From a checkpoint of a small transformer trained on Wikipedia.
Architecture: LayerNorm before each block, learned positions, tied embeddings.
MLP neurons of a small language model. Each row is named by its layer, matrix (up: input weights) and neuron, and shows model dimensions 170-340. Each number is 128 + 32 x the weight over its row's rms, rounded and kept within 0 to 255. Numbers have three digits each.
A block is one neuron, or neurons of one layer that tend to fire together. Before each block is what it responds to, as a language model described it from the Wikipedia text at the highest values.

Table cell boundaries. Fires on the pipe or pipe-plus-newline that closes a cell or row in Wikipedia tables, usually after a number (scores, votes, times); also on line breaks ending list items.
L5.up170:105166181136185114127118131081049133129188093109085162097143141136116228120036152145138124125157123121071147122134086153099098162105108068137111154142147178155110118173114120107159110118141111118064137086163131119166136126237140114154117195135081102112133151158116162086118091144175180109191070168175132119122102096123103136122125132136077158116121138102164103127143128155195187172105159161228150102116129101110133179117126120033090182110153142144147106123184188133132117180107117138126160128080123110138177083085
L5.up249:107096147153156143138136111145094080102127103128216089190122092147108196080081149112132144206124142088105145085181087202154166172126156107145119127105184108117072115155083150149167070145100087069189125111146088105114173116074105136214201114114152070108134136109126135104118096060147126119115091079093151065114131133116164187173160165158148130138124166097102102110128100081087129165117161145102136100089194127092139108140098137118104129132102196152114109148161104141059139137144103158171144061109142110137116174111
L5.up366:154155104142095047142114129161066150149109133158146071127144092108128108095132167128089167078105097136084162116106122121125148061098123171108165140142099105136109147087153127148084116151144138140099164129182128170104181063152137181138136125035097105131110098157176113183132198171108114159152103131090090116092127110126095137123120167187085170175064080131161159105103081148142135126147136116138112072128128147149162134188152109135105175105104147100114136087122172123164095156143154149097186106141162112150147139126
L5.up1008:088143055090170174168115157126061178110126088125117130132144085076102146194124221140196114136085122123074172133177164117135134149129108085128149118097089095156159157100086143073126170133174103131143094132136119167103213116120113169174159057092128146118160123101124128145108137158104126170171095138108148126161072106160086199078145101120136153125139147126143110179106122062131167150105178129097131128152111159116093118144142186131133190129138209118105126177161111166109130138087108122119160114155104094166130103124
L5.up1228:117162172157148093130144127110109127100160149134108134118142054099112072081037159081176099125131155146098102095171174064070142159147150128116146177102111184093159163128097155193115188133142038124111163165138217122087175128133156144115152145071117109124158157083133056126120157157137134169099163074112118097079146119087186167159095156101063134060096124121106105086195164088114193201120054110171150159130148159134110085182144170125104111123112116104114124178121164101166152101164101152103147122112156150035127091144
L5.up1505:153131145091146150154156171168137126112126144140097106122177074097137100129130169147154107158142116152119172172150154136162100158090112135111105133094145123101098159094117154119123195062169092083120128122087091157164124176108099135097189170131091116071155122150161165159085043097094094103166090099155169128180138079157119109120125122109072109087161149106143154141149169170130153148082119120169134133137159135167152143142155127134124160139123172087100086158156153110206150170133116163097159105140081083165127177061
L5.up1635:118159142080081126166150141092119194156139192166126174116150090118105165109124065164138132053115110120137145075085163139144103123156086104079122134113129139157101142106142186148126143110133097141116064034118093212117112120090153113078158161153160129151152140120171142135133133124133145159099134105135143105153152095168136130126109103080160181175154147125195116094152126168136108078155159138080177106125151082116134087156141142110157132108086169139075153113167126146098147188138179115051173130129134154167158114107
L5.up1681:115133155079127090145094146181104118169117156161062109163125138086206113118111163086197153104120157128142122143132121088081102166105117148119127147119130136135126171141099066106108125122143105164143116134110139054103044137120102036145110180089133157105109087116145178153145150088104159092118151166148095047105087174206131169095117141099140120100125176154103140157146128168152166139105119163109179167110136130140108107147124139062107165160123143116103136164156112181148152098065106143113148180154120159121120132192

Line break before list items. Newlines ending a heading, infobox field or table row when a new list item or row follows, as after "International career" before "- 1994", or "Born: 4 May 1908".
L2.up827:076157106094106154103129193136118125107090126089110109140172125148139211131076130129161161153065155127160116098120146074129088147164100118155136091174066156201129126147148117040162162157124147132141081118161111159127073088146175220163155132147115135155180090099143144107161186140099151181035084114094136096159166136132148106113136166113125110055142091154176149167078079111150087147112143122167186137156158116104173179111152078140080094154155083106182178172150134150132101172101126109139118113114165142100132131138
L2.up2040:143159154175143146089084159130121071097113127126152151122153137170144153080105113155115150129104150154081106114126126109096050090171040098101061115182160150126143087160111109096118193161110112145063101120086181105134078094112113128136114072139169113109118156095122105120142133144142146106168130161176177137123144121111146069124149123120097127110109168114129173196141134163113139111141127155158122134114116158085087143191167164120097102108125149154128077146120178164097116182125117126046075070128107132119170118114
L2.up2233:179157069172139187163200137111138103074139085130101114198117095140108144125146123158125117159145145135055145149113118142119041124075131128098055129132131132121105111141121141094107142172158120122094129170066156094067160106111109135101134123106130155155150133093141115118140132091133113130141073119128152199153147129149134152155107075146118138184105122173142092156085151173175104136171100146142164162099154144098092126163129129187156092132139150133088081124128139102137166098113135121057115100164096214095175120117
L2.up2326:141084166131114097165149084161143085118119046115146068116140134077101123096150131158110117129060058131080128127177126160151123080042082120124153144097112190131172142167145133089124090074156213121128125099168112102079172118148125087153143106145108151140120143130127141082187101138094143139123100137166168134153117103191191120103178095172087103128136098138115131165119139173097089132136096084147148158128107122047150131173094128099166097073112105125134140112119080100107135165115153154091112125112062228123100157108

Article after "in". Indefinite article a (sometimes several, various, many) opening a noun phrase, mostly right after "in": "traded in a trade", "in a 2–2 draw".
L2.up151:136148077182135134158230130098101163093106119103143128124127147105165120172179074104173141156180106142111126089141109140143164156177130109143159101085121183107193172133117062127089096119143187062061098197136146123115152084145106157128144150164120122161111129109104118141090118128131124168102141156144136132123147106097132135091168125101187109108155206104140113119131142146138142138119151139156159129121037128154182126151138147107129129175113141086164164081072171099125139140127101101083113074138111200096058101113
L2.up584:069124130162160137108170135142102169117078046100163141080158117137122119144176129133139125074156162185121101137116119104110123106187147095174158125127176086116096131157114124114059129158098091129123088141108145138121126086100113093085123171139128159153117182093114133118128162079165144108146129116173163150122079096154085203180179087100104160130083132195110132131175096095156098110162129126122081164117167098182070109183117136155142157127087082102179118123065069117104087091162072129131117072161101162138108152173
L2.up896:095112128157144105147127122120097142142103177170192163150149095113172121106106136123113133126072156157116116068100126132193157143143071128148130142122092160132060140111134114166169148144119151156088114136170127115170138169136092114146126114194137191142190105158165093120179174087170127192121113075145174212124167142090107117083108157125134185125100151122131167136165087118054179132153111102141121139107111144131165105145178079058090123151159146099162149058082108119116094115069147109120088075108149161173106091141
L2.up2465:091195125163166112175134157148113158204110135083154164095168108142124132155109142150101090118124116170158107122174158148108068108172056034106100091096111145135151126116103145132073106165082116110144136092142149073106117138155159140130135126142097131084121190150143160156080131122104141088143176123162135142114161085120142063160132093123125064153120162160149152141077126107095177089175135102129066117035108134144147094125084141152122096158105086158157173138053166146184166144163128103118111114129150157118188119064

Indefinite article "a". The article " a" (sometimes " A" or a lone "a" word piece) mid-sentence after verbs or prepositions, e.g. "into a mood", "was a professor", "anomic a(phasia)".
L3.up1378:111196074099095129081123067095167109129136135117137104111100142101172122096156154124158116150104144097150142134082152127128121145126118088167153134141139152136100143126099123081125132212132140148186076127058102116131167081174102160110130099118128156146174094052159138124092128099152136117149089183157114141112180093113145078097102165113093092094146154137085169173102164100169191156171147148101091131070182107107137133162129146111197112124131119128088160133150135171074118147152142118121157057079120138056138132162
L3.up2171:129139057138168114132143216105120133156108089112196099161120117144130111132150154066146164203138132133129128131202069129156145122128077151100145088076110108118118143144147070119154151167175142123134110130133136109108114119101103048142134130098093164117096144093084114145112132128117113129163120111143127163123097046169130115063195110139120185143158149127120139098091106078071117062160170158126126186129115121127090122104149142128072100166143129169176119111090070077164141128150189142104137116103088088112159129110

Table cell separators. Column delimiters (pipes, semicolons, dashes, thousands commas) right after a number in a data table row, as in sports or election stats like 2; 0| 1|.
L3.up330:102156131161098132161115113141145144141142131176096141219099137164056122143100028124152134129057080055129113158140144102099158126116150121124152161092103126130139147179144099128139147186151129090124151152127128139186159144121104139144124131127086138100180112127117104171191064116105093146068159101165154078076133134111115078136107178091158084062151112139146145113078175129134154124188137112138157123136109077144096120066169070151155095131158124173113195125078093102156143114110139115139144076127123038084132130106
L3.up928:169174086130097103133155112092158117123122123108098120150142080128119082112044092187120165106175149145178157117159139122080100101172111114099091194144100145089151099154148126113072167194152089128122133117127118126187149134156135152139135129074140079142104158201078117121137214181110116137143184138128170145064120134111078076124135153079166131153113098078149179062125131094129128190122162099144148151108115151157047149125137095172137119133088086133108136128191109086159113138106095185115112186158158032085141149115